config.yaml
n_layer: 14
d_model: 320
n_head: 10
n_kv_head: 10
head_dim: 32
d_mlp: 1280
vocab_size: 8192
activation: "gelu"
norm: "rmsnorm"
norm_place: "pre"
norm_eps: 1e-05
positions: "alibi"
qk_norm: false
attn_scale: 0.177
bias: "all"
tie_embeddings: true
parallel_block: false
init: "normal"
init_std_qkv: 0.0395
init_std_o: 0.0
init_std_up: 0.0395
init_std_down: 0.0
optimizer: "adam_variant"
lr: 0.00142
beta1: 0.9
weight_decay: 0.16
lr_head: 0.00549
grad_clip: 2.0
warmup_steps: 266
schedule: "wsd"
decay_fraction: 0.869
decay_shape: "linear"
final_lr_fraction: 0.0
batch_tokens: 65536
seq_len: 2048
doc_mask: true
train_tokens: 528900000
steps: 8071
dataset: "wikipedia_en"
MLP neurons of a small language model. Each row is named by its layer, matrix (up: input weights; down: output weights) and neuron, and shows model dimensions 80-207. Each number is 128 + 32 x the weight over its row's rms, rounded and kept within 0 to 255. Numbers have three digits each.
After each neuron's rows, "fires in" lists the words (lower case) most often at its 100 highest values on Wikipedia text that the model never trained on.

L2.up1099:241152097102159139146047138209168132104125103128163154131166104101131106099146159118089143143094119150093132101151139084177121081173112137152149155079130136145187112119128084124086165130144148159138138180087133150176147108118127110141176138111141177168087091157097129096190092130214058125132162085088129097144125138110106124124164209101158136108077131115151104093132144061091114115106
L2.down1099:124139178079083089184152100110118113111094122080171120137165150128155153128131073115061090123072182135082183166134159112109125109145143119109127076116125159121100116114157146186133135107116163189104075084186149124136112111089164088117115115147115151132150124143094146126165114172179062148095125138166170132138137064072070123140116137113134143106164109078136177153137111144135121138123
fires in: "december", "january", "october", "september", "4", "5"

L11.up1115:194147104103145139153111068123121090101104133119151128078089177101111145126156119152131129086109151107148139125162097132153118070137073190071128150103132172184088108089140116107094175144181166098168163149114122141079140069126169160157185146117158143099092094169099090235126182097137121125071132139189128103165092113186123169171132082113124140121165119150126083181162064129098133167141
L11.down1115:152099124147113158101078101129054110166000123129145111149072112136171156105097125084145098112155124155143160123097153138182143124183113114168123138118128113124148166140130131000124157122140080096150176153183154157088123080108162135181153165114122104087079104130165146100132105129117118123132099135105153093106094117155103143104111148129124127113070113135123089138180105148118117145134
fires in: "had", "has", "with"

L3.up758:153061132099101120143153129086144181128104096177122177183183151099133107066108166077115187105185178089110106126141096101182188138148087083134103158170113120098120114186105141115139128135167149109106142062117118190138107123130106156107065173107149130128061086182086056142129159155195101096113180114114145094096124146132176119163172106121100127135109146132088114132152175060181101126142
L3.down758:154169107159169164115068126127123131173170113138172157124114173113073108155134191107102117134136127124134150114120086174136121205155085116108112102160161113107168141038132136143167136142199180162149154093128198129184159152140116155184064127112167154160073143118111080131106097130100110150151191124092139157062163143129159142135182150112061129187121087054090085138103124180099145135095
fires in: "as", "until", "than", "or", "and"

L10.up751:154105135116150159138152109182157105158126088154206143134123111130107087082121135116122130152136133109084177178148123057141111142141114069154108184066149119145132164123069077088220111114095132085160103152168165178097108133078097131150105143153137133178121134135120067133104071140090103152167169138155147115090100119111118100075212109158126156106108137144128097192163188184157167150167
L10.down751:081132093141161090087139123155125092059181138088101148106136135163090194142105117158102148063107142092182131101102201162144149181207135201101139132099101152167135088091149146056141195070144084108102089114117093130150131138141131145136147096083171093110155160110116162180170121087106153146117113207118150122140152131161157095128087161153114121075098146098177168136119083171119188115137
fires in: "and", "born", "or", "as", "was"

L6.up153:150131142085167075124124149152223137149160118104056143085095110062111111114139141116091119153152140117053128125122093173135077107098130168140159137153153071168127147115160156091160161125123127078087071181118073144149151145140111160072175090121170141107175138115171128126136108122105149092128135072110110102118197150059161073172116116125132119157141149110106141152053144135152175099182
L6.down153:148159147155171173088125117127071120164133144136084152157155143083104162107177130154116066168154094146153109098165124148133156159136116145151137117128146166127069104139117119106155164117080113088129161172120153129190111150162127117169146108149102118188125086139140112070111077209078194085179093073162141158148116129156137174114127089108116054141087193125086059104138136116108171133139
fires in: "of", "in", "career", "great", "chart", "with"

L11.up262:169109080121184136141122133167119095115142152111204162117114177119125134176105096054209098149141156101116107058131158100158145114133081121119148111114132116165165112120081144110110141116164095040175132164109164141065105064150139129127171172095146124123123083144130157133128074120059098041082160164141103063135143156156103135145122129144106072095120107144124148127186143096132109093117
L11.down262:156088101136170117153127098159104132089151113165078086163112131149163090110125124121122109127164107183151123150128140105153143171140150156142111114127135174095089117135074154092179131097151110106143140117179158128129152168198168136210090089141112129159101115187106121100107137143075167181154145166125183133129126112081101090161133091121149093155110109059122114113150127168065143179153
fires in: "was", "the", "voiced"

L2.up1209:166103147109149151105109116191076105123142123194140128174125165105161167154145089057110125126169158177098152144144112089106139119067122092144108144134159161167160083109084163132147184135151186143143155102160182146141152184131163168121148164143157186169116069165161117145086107175089142096121128164184160128119139044059114126137164101175106158082084138175125063103119175059195142119180
L2.down1209:126125108055113130080157138109141098150147153103114121113117160149081112136154169068094128136112157178113075147161111154118133161120159173128040128114144221195157100117172174150102115125101145152167130164172144178136159113197095188173149125186153146173075174115075135172212158155134167091161081149165179154155095084119180105147160143158117152135136149158156100113129130115124100088089
fires in: "for", "after", "while", "as", "from", "when"

L11.up119:080139166141122160162175161144155105151145103148090124094110136162113168150126165113098172159148087184116073096101127084157149156108086134165123163049120144150111090178111157121090132119078081113085173107108084134168165114135119133131156177142122078146156231149157155086101104097175123159083075158172110111135153160156113083134187140139145113074136122110085127126102125137154067132152
L11.down119:126161184104153101100108109154141120138034124087142135133099155105179133132129099132118119148148189186124176148127128110091084142176171055106114097181142160165151092095181123083110101083190127180182177097113142105146103153152100127119117092111148113123147096071184096124197101100137099151165158135149135082107176107097105111151153165169139157091122183108171071130103134085115109121141
fires in: "3", "4", "working"

L2.up658:169141100097137108106103116124162157146129135078238154104130112095121092117152123099185101115110092142111163120164152118142122096143119110135130139108134142132175130062152097139073131127191118130153158111104129131121128176114118134079141141155144176142093134146117128151078143121196056144172137133114012106115122140194092149218135093106112151148143155186128122162151201099106079089135
L2.down658:122150151090159162102158078111156143137145132119146129124148067136125110084147043173163169157184126145125219111167167117090077132165097096080166088127148141102086121087150139103117138108173157141085089122129141110156133174113122138094165126127158095149140093094162103143070104163141107194195109143140099206139134154084165083152128087144109141096160104129153123117123113107138163111112
fires in: "a", "an", "i"

L3.up1069:189102117113155111135080099143091135119136115173141142100162124093131143098145118127075122083150082142116138116130114090172161140159143136132161097106073204140138142158157131114049140113163083171142170120164146128050166085132098141126174134147137132119127124152168125146155136112136080129114127139180108100149112166125198183173113195101098098102148099134146162135147199132127074134155
L3.down1069:150088133207176106141146096102108088144094109113103062092123177187170204096129095146132080118086095134179103137125114129151123163133094100157081107080130206168041135165133113114102101091124082183156096120140104114194179162162085134150151147131200088150164139118151172121169150170121095113176143157124124079113124146131099155076145182160158117132160140193145167101125101145083124105152
fires in: "best", "won", "for", "awarded", "the"

L2.up1159:135138166114152126074116130132142150056139161124125129079169125093106044190146078125184177130137150095140082129158179107128135136103095132180150123107063168105183100138131133118114089107163112108108160164114150157155068116128158172064112176116099104065097111150074147113157016137066104113135158125088187171119111161183098121137092187148140094135111149175111116126118129093140159129068
L2.down1159:085112170104135115044136097131131142089140142096203142105156146167093132156154152153097120114146167113172088108090151159116157092127075097118075177126131170085111159099158137063080092082120132175129153111080107175118077118111120148077111168137107090095117155113132128127166100101141121150176140142105121147122097136128130087097127124088120050112024055166100126071136143159173121160081
fires in: "such", "as", "when", "where", "method", "time"

L10.up576:079123087150183121133141134160132144152154112094149096096110152129164099106131138135218171112168096103170111132116125096123187083149090122174166173079088170097143093095128115101118101099196115143130193127156145117139077085190114152177150133136095108120099104110119103111174060129131105068136100108160097118185148087138149167137109136157098152161087111196074090103130127127127078158134
L10.down576:179083127087094114146103179092129172165043137174086114118161105151175102058093138162140154146129158144087120133150139192112097178061117141149089154136160125187145128116110133093156136170170096140147139134155142173137123157082138110161141139091116131097113145136141156115114107140071099133094129133159109143187152141129148125131133067116152172096084142128122103148137135121096123145137
fires in: "was", "been", "first", "were"

L6.up88:101123137124161085107134115067156100151154168152130144117142119185146142092062153130189117144095092104113068141133100123163118093225075173137106124118101192111095085134132098118165102161135103108108119112109160122115112158096150145177139129109155077108123103086109201127138159136144152099133100152124199127106123149180131079122115128159137118150136113123175102196107116071181136093069
L6.down88:117118152049163166098136152080103158091089136101129093103159206205102113102150114157225109110122076131113109150115130139085186093172128144176112150112141109204096161081136135090132088173117154155153129101127127100102107191121091084105083112061143056115166171178167086151100140172094142055112175141109155133139091121146099156120166147172135092156090124139159146145130094143151094091086
fires in: "it", "women", "there", "human", "men"

L2.up207:158083073075138112143115075151152128065119178117162150107103131067138131126150069137135128089215139089164157124151129126114150097126116097141163157144095132081089069102091096100085059125148089135106135178125137124115154133082079145128127173092097147054132173150130084147150128134111100145149130190185079099108133134166119142165150150120113154152104062145152095166120120110071143145183
L2.down207:126189098124094165113110209065092111108065107115155086122115151102101100163083148096139091162107118081126121175165140079103107121160171082140126102137140142116145130175166112197139129093113074124104106089147169081171086132172122101142074128128172113120090136097188147115113136113107166175080114140145146161151167165129160118103108103204139087066124117143153083097134105171153088177111
fires in: "for"

L6.up540:133139169120135112119136157123144127112127145167150153084158095144148155130117081098156117117102161141095116104165177084125190060153102140128119155086112139147085086162152074125075093147138160133130166081098108166238128146193128149099111145113125196160159107130125163198109107116114082096123157124112133079113124099053116074127183165102079155092212157097171089167103126100139124091155
L6.down540:120043114090113128126100171154112078113137175138137142113204150150184117119102103136085185087148143141165151134142117116108102143126085133128121164098084186098123146122151115110080182138164112144103133177066151156112178122121198118177099154070082143100123112135141102147184136179122174128127107137157115136156138053087140181112133133122150086124208138026186102134156126175097074076170
fires in: "a", "one", "many", "local", "10", "some"

L2.up116:148092112128108065145126119164130162168141123088109123123101185090132084120160083055099140106139183101110174117113140138113135113128093199097118119129102105075091134067062108135088093115132135128134112090116112142142092143152086133106169153129144153072121156096143117082144141105135129112129153144157126123111188126165182177116166102099164166093139131133121096116135185121156146121176
L2.down116:145085157132111204136148144078105155117064184099152110160122128101156110129144121114115160168109087155144134131164121129026086140165172148117128103070168131157102170111154085175047112086087117103102114116096082089133129093123093060102121136158117077136133143099189075151131137145096104162192132134115124125118095145143092111122106133112213103125112071142136123154183096111142092143112
fires in: "west", "north", "eastern", "western", "east"

L2.up452:138132123061175112061100150128121117066133100141118143060089094136155106119102084131138162136106080157114181129124125105178167101151075106153152151123082135114074100140156121128177131119187082119121117145121149065108158107145109156103155121132152148176116140116153185162105082139124140094095145124155073095115147132162144095140129147174091161150199114177089131139128153145171123099109
L2.down452:178111162091089125177106079133118121159112102167176102147156189154115112134106106124143141124157177154099119090072095134070089122174188095066127181090196145107081131098140117117163157163126192229127125166112125093150112140115198140077174101151101108102135131049106098180117135125088156169118081090122106074163147063114155160075165122104102132092153157134146146063166102138088129138129
fires in: "an", "a", "some", "several", "fifth"

L2.up279:104113185134111131140166123121116174095136139193172119083100128149149110147101157135167155153079106110111143139201123134156153086066118107163205172120150147115073113112168095142104124139189125144062145045159164136095141132139117148158135102119086129146117148127093091099135110165120155086153147103103174143138144132179214156090146097104117141149059145091114115131074107091161108113161
L2.down279:104171119092109090162100118120083189056175125109089098107107080098094187204073108122207164143156125044083126071150124112093117144124134177162126161141176136152103086153112123144148122138142118148155180111150113173162102146151120126121109138107134113096137168102113075124140149122115110083134139135099112086052104088151091104118131112081152117118090117143174165139101126075100134129142
fires in: "as", "by", "cameron"

L9.up379:109122180092101137113148164124138151152127115097115117153138110204124132124145092119113130201071149131143116152164133135157156046157145161128102091141113146102114120108180140074116146109132114131172156130088064140122047126107177137144178138099142147134152135166110099131082133196104125113133130134201125166091102099096158141137085119145092104118142137172168094139175143118113105149134
L9.down379:124131110153143140172139101163135133078145111104138144132112163145134094150059119143151071157109091106106117124163193137077050189145115086107155154089075141105157171223170145139163201154141093161134118095151120058163131210154070143104131180132082130105104140132093149170091154207178162123104134146120094108161187153113120099148132076109126085129141146132135119118182134158121093099088
fires in: "career", "his", "s", "work", "this", "staff"

L10.up240:143140053133161170128082115131100127118153112095106166086133107084157113103159149082080169130167141148160126160109137118129116136135067162109107168117076128093136094105070180107125062163141104121163135143079154090091129143120158147139152101162169123083153108098102125125073098111141117153089154038116057123117153112167138162200114149100026079126167155172093105171181129156151149147133
L10.down240:070115103166144157143090075123094094164147115172132189109089098104129127135144140133104154198184162092144091093157124117146074155087186151107063121119129069145119162125077211098123128106156162160163103099137082121095102100112103156100091110183143151095202086103172060170092144180123143134061112036134084178147190133134111163169137079136097103150142146138138111131143152166143126139117
fires in: "a"

L9.up1160:220135125132125125134132152139066124136126097177065141115152091111123091143210120133133142041092140118154172164177073119109096134065158143163106165137109174087159153094083141087128178136128123098163144105125156159154110167152147173120161187148133141117091099105142185123067115146095122165182122157170153160112108151183142139134148174114109142128086142131158136121159152056110108128112
L9.down1160:182124179159101167098093070136146137142100106151196132133090166087060130118086103129146097157112164135131127086136144067127108114164130142117152178145101136121104153089172118157101081099112084116149092158110055093093129085167199097079145120187179148137153152102177099178160117132062145118095076060127048179162129133160152126070144126083136155094082093139106142080142075130099163159127
fires in: "and", "with", "to", "as", "also", "had"

L9.up286:113106143162132101090134100136171137093121136146096175097077129153184106118186116157062199145092089151101137109161104121139144148126109177131079137154130158173154123097186169108160141136137123120116162100116137131080120157077143129099142155126145157097109125087170147129113105067111147083159114185180059212077169099170239128093103094143120138135139112134165145191157150101100127105173
L9.down286:163125077136169127097118127177090134148172153106104133150129089154163160152111076121126126159126161106137220096114125125125171122106088143109184070079116140118085104163111118093082202122141105080134123140148097066069101121125119159170123136140143172144170122127110138113105037049104138073120060096073167096111075166117082099159112130126136118138159177189110144106156149128088055141130
fires in: "the", "power", "population", "education", "s"

L9.up388:126093108080154151125102094090135124137094114116164175141068128107121038140160133093068155100121122126114160119188140132160147153083129138117091130155136166104114150133101153125138120198135112151127142082139112116206114125125155164130107182124111135105159189124111087120128132081102115120212184170196176137089156111088107049156155179084114175172093149092113062129167155091133132116180
L9.down388:165125135115095196147135129159130158116074161161143129167206177062104125083086140095164115110113171121159122121088173119091114142149165103138168104130198095126142109057138128093095140089139166088162103135170127073092137167129139150127107085143118119120201131117134158115106173149092107155080158162098069141152124150204158129082149110147070158145129150124147198175078070156137186124115
fires in: "and", "years"

L6.up1102:139090111171155125155141116149126099159143160167095137088096169119169134104138140147190125149116098113120102116111161088110128080131097123112116110144111132158147148138108116092123147187191157135138185127100147106127164161090086146082151152086128149104125126200104123127142124079143126093164094167099069102119126157088113121191129144216086190168107122170110081063145173055073099130154
L6.down1102:106105124143059141110139154120100133095085085152159138208101179203162135063076131200145111135066164125148100166171121141152083115126149130144147148116161122103137124144112168092168125084146157174103112174104118126100155134132116117115107108063086150093125166121112093208153140126159122137109149096186159171119097114146108112116144116103159183148056201100102073102134167028141121093126
fires in: "them", "him", "it", "men", "himself", "russia"

L9.up285:168151073121143177114143166172140165052136130068163179104108127120153160198166127069141132109097143089133167134161165144112171139178110111130162112149095152141125139106108112122094089117147186124175119131151124116152169126102152128057123156143116160084099132184150153132103123073115137150126132103106120125128222163170161146118136125145188178141119098110193105068136097130149154088161
L9.down285:116104131141049130109160064110099104171098134119094097167102095106118138163122103139123102132148141105105112161106138153084097107146157130162109135138106119157081108111161162074124135097175124147142126121149120125108086131186102149120108174127152072158146128072140140119157153111113143119167149163104101089086193136145103102124105142063122157076087152124099125184144073158107108175082
fires in: "in", "were", "1", "are", "uzbekistan"

L9.up881:129123139072122109118108099155109133141129184157114134123184111136111114071171149083115122110131102117074137121122128111185100119103133169138128183092124095171196115105108100140193108192151151108146106162128112113114121115102087076112156175127115166152167111113147109184180199150101100152161149139145148102108090087168106105102123205157132123098125196187154144120138131128153129113067
L9.down881:090146137118166135149156088101087134058139127099147113162107131138187131111118125138144149125135054176117139123105188132101158073142110112133141163110130110070099183136100086109091163119145083222165140134130160103105080113149174146119159098150083113087167153143146172064077111091131105156154144156127165156159162216187127146179134112141069148142128136142079131143157159165116142161144
fires in: "had", "first", "last", "having", "more"

L10.up1117:163030188109128129168103188111165159186142124122108164128142152174203064081081194146121129123103102118152186092137148107124144128138085148168103152144102102078162161100150182106090127166191137101096137133181174149132084186102135135163110115169157130174109151057139130128083126171109130130170168155145163180114093142130124136059151189079138152104114116161153161136055184097138131127144
L10.down1117:103111115133138130148152147132108119125063115136158092137117095173160130104120108128142115108011139098114141135145165154101106135114158146092105110148169088167186112142137094089133108101064188118089150127089135073095110121111178127116134126143212151113068129203094116154131164130143137190161134130103124147155068157221120070125109172149149163188133138154072083140168081138146099135062
fires in: "or", "and", "one", "each", "front", "but"

L9.up999:180093127137150090107114113119138137143164123119111084130120146114139129146170114090107172132118159088103143115173096115128158101139137150128147138121122158139157091154131143107138112128180121119122138171085113136131129163141161123063170148112119098112080161148116096100119130135114101097091139063136112090129204092074130177085110233125092124157121111153173083090122082106116152139103
L9.down999:111157160104126154120093121116080145071128129150164135136197111144143110079098108130120135115156129138148122147097205119184176086174149131126112107146154132148137129160118156114086126108176112113097131127103169049097121132151112121179101085131148089096129197101167117109128117132126062184118157162116110056179167164133118142108058158113129165097154098124138061118177172116091155080098
fires in: "to", "the", "january", "may", "by"

L3.up648:154129087094190125081120140129089119099129069118078124157140137067158114113159162061092178077170137146098132173126140143149129186109091163142146138110163087150169139091120221116175177074126176141094125139141115132184128145139114115077154100078154105167108126139135104131130094132094179114119176091129120114092149108170186113121112186105152150131134151151096104113057154194171166174107
L3.down648:114158142121109123133157166132203114138120129115193164120069136148181143163158167110091104138163105159122155128201130213079074153146134155113123114151178083180086183147183196151146145051134125131162132173127128169134105129150177110124098159099116121143036155122122139106123094160177141103045125137156138117137103171173165116132131078140134112123124202138150114123156130076167100144075
fires in: "due", "during", "of", "spent", "spell", "because"

L3.up611:106140213145130093118154124178118074059134079200190109152058131171150114148123091156063129148144086106114098119170085123104093144134114157227154134102154127106168163141108108125133129129157089128133155110142125113133160153150163150153115111158180133115166174120138114160144128163094143103158147165127112122108099089122146161159172140124043119190105116132137130123100086145156131117097
L3.down611:108158100107142155111104181089107136118094194110132157192117078134171076163118091155174159151113101141092136110064196104087154174150150132109160119138124102121155075138153106160146174184116115135054140117093121086127110122097125135113149135147196176110144109078162157134145119105088158155137160174119083179114109135148116105137040101148154096118185160094128107145109134085158145111120
fires in: "his", "this", "music", "it", "the"

L2.up60:150116115128136093110156120163121138071111102101100140166138157030180151071145163098157154087163115131103100097120159101179125187091118176125146096157133120083163120097123108124142146102095147124145139081127119139159090147107166076135115117086187191151064099138164098106110150114140162135152179104085140123137190130125161100184137150109200115136143122120124098130129219111174125147115
L2.down60:151113141096155166085175116138147149125132117065086156140123111134121108111125114129158111109110149113141153148127107090134157142067109155137193170073166134152175112120157155117158097092068154064155150161174147065182134089132078116060124100102118142133102145105179159089042131165098102071087136165088153233117109116091133134135079171199084105082119134111115116175121127101163121124131
fires in: "of", "all", "both", "before", "iraq"

L2.up20:118151083103130087109118171141152125156131210110120137045125110129116066163144188155105118124154152089106100068132123151164079145172103083128163171138165142136103162158155153112168106095147076094121159092110123103075131137134128102153145107113127061159110106147086146135158105115188128110086156101127078142071109238157162102134171106126197107188103075102106116110130129092110132125118
L2.down20:074111123102118110166087145123139117092163139137101158178141091104091034039097135114157096112119158107134116144132154128137124123121139140136107121150136143110149139140155097160111047164057156129168070131182098085186075119154143100154147170102124105105107138106133099121095117132176114139097190135174176160146135060058122176146106082154123110148137093152072157087133141135098132117160
fires in: "world", "of", "film", "international", "live", "korea"

L2.up778:155107149094136116124167135080107137120114160131157096135136097186130137182093098109137144084115158059111113130164080154154147110108092168144208156102100161108141111138119108094119057125146122163104157154106109127115148134135104152097099136121089110136148062138087134116090093160091059120162142165137145143100114176197149073136136067167076148107092085136170107128122140056150127076145
L2.down778:117167148178136122095112139131088113103163176144084090124146115142130137107164116176131118140191133101118104152167129147151137200119122207115102137103162077143161081114075126083116125122113112158106091130164210099121160129161103135122152095150173024180082179145144052107045140069092145094116147193119163122168122194098105103142116111152034122098128099215152156143163123141079137151172
fires in: "as", "species", "it"

L6.up713:131083145091184118127120075053174138086138163103180146101136147161151107107140127114121159158132051125096152117143106099138155059135068115106112073113099158129141195161143114110138103097135175078124134155088107139133108172181122184092095155103202105089094034145112085184073125145092070137104142164169128128116136167181123117178133083134088105148198137186161096181114130093110168127155
L6.down713:100120127121157178078124103098130139070129137146161157158190182184127101127106137104189107179083095098132114095147098122152108171143192118158134165139154196110168171125147108150163106145142132175118122138135136111101107131094124157161085132168159104182130115116078085148090080157118038134116150106058147151118182129143148146162144151153080104068199102110108142083153153129114103111108
fires in: "the", "a", "he", "his", "her"

L3.up305:167163157105134124148192099108074135137140128172170154158109134076129149159127160092103124132146159143103144106182128091134097104107114149127193102149181195135111176103119121130124136112148143146138161148133136202165160098161162128109094148164097195135122145201130081147115111145112152128146174183115158150153133180090073120161223110097165173159104082077115107092034068088183140128125
L3.down305:162171125118122116173156160209173106188154125091193185123055150110161155152155091109075107067153127076144162183126115121118089126119171190095165137114129206186136103122155149126183128126135112172093107151209132116162145118179125176110163149139097198113129091157123127168137211134100148159154119101090130144114136138129157133123107082156130145130140083060140094177129070126210121148090
fires in: "of", "in"

L3.up173:157130127092155078122104095096218143216141140083114149078142138140128120162106132150124106116121114093071087129140165103174105161130083232131147110121117104246093151135160137109088131089139095121097102106101114131186134091153154165151171107169121136078131148119130090174157102083048093095144123120124075148107126162150145110131122172145109156109222128083120111148119153144135106085141
L3.down173:097102060209104095152130110118203083087127154124174129161163116132151138144159115135124165104109122095159121183162115115154078139173131060090141086107160107167138151122108117143083132144122136114129126097145134120080094090068120083143089151128087067134162148144115149134149102118101106119081139104152155109101142159132090138133093139106085114160206157090100119100112121094145091148118
fires in: "national", "s", "world", "the", "term", "of"

L11.up42:048174070075084094099116135169113200103146172138152122148155141103099124134160141093112163175125178069126122087131147108145157141136110156153143083113140104191162163133071147123132105157138136063181124112118160156117089173114122138111175172147111091173153114110096115183105152135084112149098153147104152109056134129153090200176132133092079180156183088079133112154152146120111163129122
L11.down42:125144160153096118108166098104129108118208157234170089135140114148182129141136172159132170141107100141128096117112111133195137135094160123143117108131083127143136133157121112070169139086102151089075138169119175054102127164062133087122175092110093104090104086072098151170205131142136137122083123093131154116138096115203109117145081053159098218166164106093135207131106100145058065173135
fires in: "the", "st"

L6.up388:202164090134161175089092208125113108136143142137138126132093181111143156150132171129116141092158156135119177090146172154139157111135103170157107118068127155229192145097135174089130138162132176116163135178137154156132115100121149114101133128162090142031067091116111113116168187077115212111161134115116152133117143104149168122158153129150121087101093126150084131112082115072114130159188
L6.down388:196149055160153088108109115109115142088093065084152130122120140125094127107121152114154100135148113097153118153131152189152063103184066174167105066146109134157140127108185131082170140093157139204123174136101134125147091076090139130089129134098116165167128119099100112147121157124124142133096083156144208143127097153149146144106083143127103135113105170146085151109129101113203129104152
fires in: "after", "while", "combat", "despite"

L2.up439:149134145100069114142155153127158131082144131121094100156169133103171175140146128129097171136127092094096088112148127129171155108087106119168133169135121168130144148103126165113075139113150147156121137095153143170107097102157145171120119149127137144087044131122148073132129126127094142108134134132131192118093115132183100157137132165125139182160130151093155080115177150127144127091096
L2.down439:068112123143095120081149191076149127127138163137166116156092133138126114113134065179136190133101108097148171123077162077125147139136115101154159130179137148109137084084142135088125136123157158172125114170124140126234142100030124072129101138120181082158108115075141095138149157157136165090168184136084104046091108163154088114117083121177148120149115204113168074110095151117086111172142
fires in: "by", "since", "we", "weapon", "from"

L2.up377:151158136124173137081220129139144126119113116156087102057151145126148114167183146052124147102175115090171151126138177147157122104140095170177144165158148095150163135079128120113127132116148152116188163129108142102123100122092148181106146149128145123202059054142132114174133099121108125085122109067099161114083117138130161136099150117113131134121123136139092136098138157108117090128085
L2.down377:129103087137129128112112099148084105111045069128127150136136132087149099146142079131126112160126180130155103130052080119095095139070135131102164069152162127147110093121140158131165152115116131160128136107174133124180148144143115102051132097085097132125115114117173158141140163097129124182120055089164141168135081121138071154192150123148109118150131082092095130101188107089163137146163
fires in: "championships", "has", "stage", "models", "series", "model"

L10.up843:159135108150164124146124094106148145155120125115128143062153113134099093063136080123113166088152121146068139103125209109152170142109134178136117142111139139120122146097049114113091103142090190158101117114105179155199149165163154138136142176107151131197084091149068162098124093102083134181078168142173123112075162116110144134143172141137133165147180135097157121214090176110165068088118
L10.down843:105131132122108199152089075113123140144098122131129117149110134110089130149132164112124134111176107131116169149135170118079130117131155090057142128077139108137130165136111136135060081144146117106127118102144122074077078120176169187144077086125120085095194143097105120116147176150122104110154207146121105154178122103137139139152152116058118157121201133159193158149056158171097146096172
fires in: "and", "of", "most", "100", "more"

L2.up700:166085137136131133138092132193138135120133086144112120109167128143125068105122086115106177112109158150120157132119148158125138139191126122170119153081089134131135104174099212113113106055178175144057133100107109096069120172138105137106153134148135185113157139100153084086172130141122134141117130130134112186104177052157118104145129150142089152150107100187078139171165117125136111118090
L2.down700:135129106092162102141137069101146087127197174134143110115091145144120143189133148070152137107205123060082164125113126153129127118174105120117173142168114116084120134122132175123177171122141118109121148184176131163135080164141179111099097124175125114128169152133127154125126099165082123108066110145117108054070161148161091140116151132096049180132148133105110098096063105118084124122133
fires in: "most", "where", "made", "making", "grandparents", "because"

L2.up157:163101137091126162146112125146185140165119141132164140099110081094202117067146110109174127164069120099122161109143147109126110126149106157092146120032160084094180132141142105096159061183120088175127131101141137096174099160081076190167066148110153125108133138120100086103149123119150117113153133152085058080106100137081091122127195172129201155125180119112109118182102120102170083096162
L2.down157:086097142127119149190158102115177096144193176120144209145117190094118171145157096131047088082112097132139172165097087072122134141114152173126160130160108142104118099143117117137067134174112097166119119103130085153118078112112142125136110142172127148119116200073148145121176158141169066171095153178165087140130114136094126122126096130173161125142091157109120182138105127181149080122143
fires in: "in", "to", "syrian", "australian", "western", "common"

L6.up320:166173124101136134118089104125102140059167086097109092085085168079095163134207136085127143148139145171126093183105102144187148104117106160155124153115103151143107104067065189105148059098103126103128120105079115173125142115098111133090132124178066151123124039082177082140157151140140113115066147155130171109126122103189104148076123075109126099097167169152166183155113153132152164162170
L6.down320:171122106123070143109189046141154135110147079081177110123154102094153145119151132081099127126095096115141134121079184116105078149128134108090104124107113115129185121110108110117216198071180186100160104126141132118074121068135145081188152129103147118126058098093133148145109121144144115127119111109180137088140120168144119112105123119108178155114081086098141151112153129141097127153139
fires in: "had", "have", "has", "of"

L2.up383:125113151099184139131096110085164169079117191164132096074105091152106163125170188131104104097146105082155126074160158101176157086144116183154180135066125099121150147082156120124123138111136129090135181134090113145227084129067095110121115183052165102055164141166143165143160144126171133123092190218107111118167100160096104144139158133057108080156197111142122148157135111108092174133123
L2.down383:129159128108135142096191183151092089127110071084103161161130108150137126153152145112162096129137136111139112145112112074104136103155147139114098106162119058094105120100123105128099110148124106121136133132119046137160071139189127099144114086195105137183145167103093168126146118168117107190119082098110094112145186163096132194096117134107088134140135131099134127146176140127181106128144
fires in: "had", "similar", "personal", "original", "initial"